From a checkpoint of a small transformer trained on Wikipedia.
Architecture: LayerNorm before each block, rotary positions, biases, attention and MLP in parallel.
MLP neurons of a small language model. Each row is named by its layer, matrix (up: input weights) and neuron, and shows model dimensions 16-207. Each number is 128 + 24 x the weight over its row's rms, rounded and kept within 0 to 255. Numbers have three digits each.
Before each neuron's rows, "fires on" lists the tokens most often at its 100 highest values on Wikipedia text that the model never trained on.

fires on: "it", "en", "ver", "m", "n", "z"
L8.up630:159116153154132112101109145145133095128120139107123160074133149090118164138139134129112172160112103133138133071128112129098159123080148149124154190111159176106121163117106141149139149157110181121148104156109136129159103152127107115075131110167122099172109112168127110109176123138102179152084147071157127106126155167111107122110114166133115174132100131119120108117100106155139112135087150177107138112134155138121167125107104140143140145113107108091086140098153138138146121105149096143149120106109129112114112108124085129136136108123101116102121154140122127149081149151143128103

fires on: "ar", "ers", "in", "\"", "us ", "ris"
L7.up438:188132106141139133113087138142146157142153088110103164117122147134123164128106162176127158073090105150098113131125125152134146123166141148121157126130093112098121132116128150112121118124117142149175127150124106125157136126094105115129096138134122149088102148142141097124163098111110138103126111139143149123109124114127088130141126128097134117135111156109137134126115115124141144164174124168140183127100137093133115111134147166167131124111100053139146135129135156108149115126135106100145090152095105161160119113118151129145157116143098123167091161129111092088117132115130148097

fires on: "th ", "-", "is ", "old ", "g ", "c"
L2.up646:132087140128097168098112107091135131119142125140087143126085121104145144177158123144133137157203131114128161117108105111138154098109139088162140128104134137124119144132164176110105128166162129114151127088132121111123110146149090143094135123145096151136140136140104126109171176144094139148123130093121147105107150104124133127100120133099113126126094141174147123121114187118139133115080132086160114075140154159138145130159176138130130139152147110120128132134111101112101140117131126165140122132156117125082095123128104161203128143109158123112149124149176155129147124126129114102

fires on: "en", "t", "ear", "n", "ar"
L8.up734:177086170155138163072114132097161143145140163118094134079103138110117149106172128138128180121118157142164129095148115118124099170137126089114157135118156131137166155130131119112075150120150097143166111132132105124123111149125119094086136139119100142120120131109102126131121132155125122103117144124134151090149150076154116131076140151123115155114116185131153128125099147137105130105121147186106138100158120132102152116130138113217178192132135150126110128162127133135143128122114129118131137108134119160175121153123121121132170124125092185111116171120118153138113110146114129105

fires on: "\"", "'"
L7.up682:174094149150141148095102114134148120153138163131094187104147149124135138114093105121126182117097097172139114098119120100135119153113165112089158144126118141137125122134162149148119098133119144137144111128163123127127124139107145077128126132117122139066163140147129106081106131132109173145135131141090141122142123105130119089122098147122139141134063138084162131120089090145134112124154091127164156114112161129057101140127144182178168159157140112138125137121151158142129138095140135112105119162113123119101144118115132153102124113159136102133136158109126127137141166077091132111

fires on: "ot ", "h ", "ood ", "all ", "ly ", "i "
L2.up743:161125125134086182154156177099102153145118101102152079155081120106164136127157151112126139134093164149089129132121096124141121116103131139124153137139153127097147088184119133102119121133112137134136140114064100119128128105131130089155171092145139151157100089116106119093089126104111125108123115161133139144119137185135106136132128141082152229149126153131112122101097158160121103115141131158077081100113113150142103141127107110116110143116100081177127118129104174099104160104130142105094107101104107118094130143137152160162120131153141115133119139094131122151160153102102132107

fires on: "par", "em", "Par", "comm", "en", "ar"
L6.up131:172103105140131165122113141089132097111204127126141152136053144115117153086132152106126137157139116164111116152171117130174125107147134101084143143145088100127140126117150177144114139133077121123152134171144138112163118097139110100056119125132125151142132119126134125128164155126113136109076076121140147118177155123110092100116153128103106137081140137102167163146079127118137112093112113132115117116161125116134157097109151108134148145122100114122091150158117139089147190105112117144083115128163126170104151141158143143116134124117116120124159170106082156118137137131139137134

fires on: "s ", "as ", "'", "\"", "ch ", "7"
L7.up291:145085163134137154149104167129126116162131160141096112117090125119112186134113131124142134121113111168161143118159153119148156115105112098124102129138124113097134111104130162179119105142113124075148121151144127113122094115129124087135118107114089134117106158155134099114074166116120148139082065144126139130157135105111131091103127120141185117104089141144126154127130112142150125104144154107114119138120156128121126135094138148154131165097134129111093125117090161123103133121128120149109101144168114128119144130160154162123120112134154135136162109083151072120169116113129157123

fires on: "ti", "-", "t", "it", "th "
L6.up23:132113100124084164135132124120129120157142135158129163129138156120148134200128079144179138155151102153077118105119109102157130129119140100145142103142122126147148107093157139130092173100117140143091124112119143084136118140147084145084128123129132160147155122115131109111138051107131130153155145106127115113153160130155098128121115143137142159115107111161135157137136162169123079150107141103126140101199128111116130108156132139132133202123140054170136142098100108111093128126161112144095150134113127125132127146109138129163130126174149119129133121092138102170137135116123132120

fires on: "as", ", ", "is", "z", "vis"
L5.up664:136100149106186154128079153169123130091145148124124127169128126108150125116134128147133127135083108127142145149140107120176126083155117108122122096154109150129137090096143152098156110120108078125131141115141118090089109117140120072154136117157125120085108147125138133116164123124139118149121153140135162125122171138112141089130129150079167134119100137131100113123112099139099146115121157168108141117094102131149174165122116120073133122107125111170154155143127167137163133120060103098087123106170157126101136141127146129142177152121155131110127126108155136150136183102147114108

fires on: "S", "ar", "as", "I", "is", "ans"
L5.up50:119109090172116145134108141189139134127129110096098126134124116092137139136128117122160155126131154135133155152105148141098137124128145120102159117137116084088160123117110152185094130138153131065130139132125142113128183116139127135138144096127120124108136147080155169097164117104150120109185169116135165123137144131159124094108117103116175111100118126112115118126141124169100143155140113143065115116080095111113163120087127075091119198100138137164124172140154140174145143126091094100125157145127132128120142122132144133133162116144160112095141150114137094119126153073079139122

fires on: "le", "f", "u", "R", "0 "
L7.up512:130103141095121119131150121127128145156112166117154114101161153118166153141128141165126138123144124144130149118115108103168073118103152111145121090169102129146160109112128151150094135166143140075173172096075129130115137143133091119086151126128099190147105137134088115173167129109071164108119094119129115148102144145152150100139155126081138162126094149153091135144138156123134169149137142173132155133144131153162120089101129116099126135088102090102146131117118106145136135126156142127137155164154121117107120122134135146176128104138116122130159119133101154144126117133151124116

fires on: "at ", "y", "all ", "th", "in ", "ly "
L2.up826:141134125159066149167128120156076146103105078114133163113082153100162135155132149126120142129156133131122157116114126114196134099133156104133149148134116087139129093151100186115149109065106136126107116132094116133152138120083094073118144096127124109128106102110114133099134118128070177091124121169139151125117153142118125147162110124122178154160114101150113109152082144130160115129147106135126134106074166092150170101125165136112156148133115123133106113121140140144114128109113141123112112137148170132124139134089128140136113126125126159134144147167139136161146098135093147175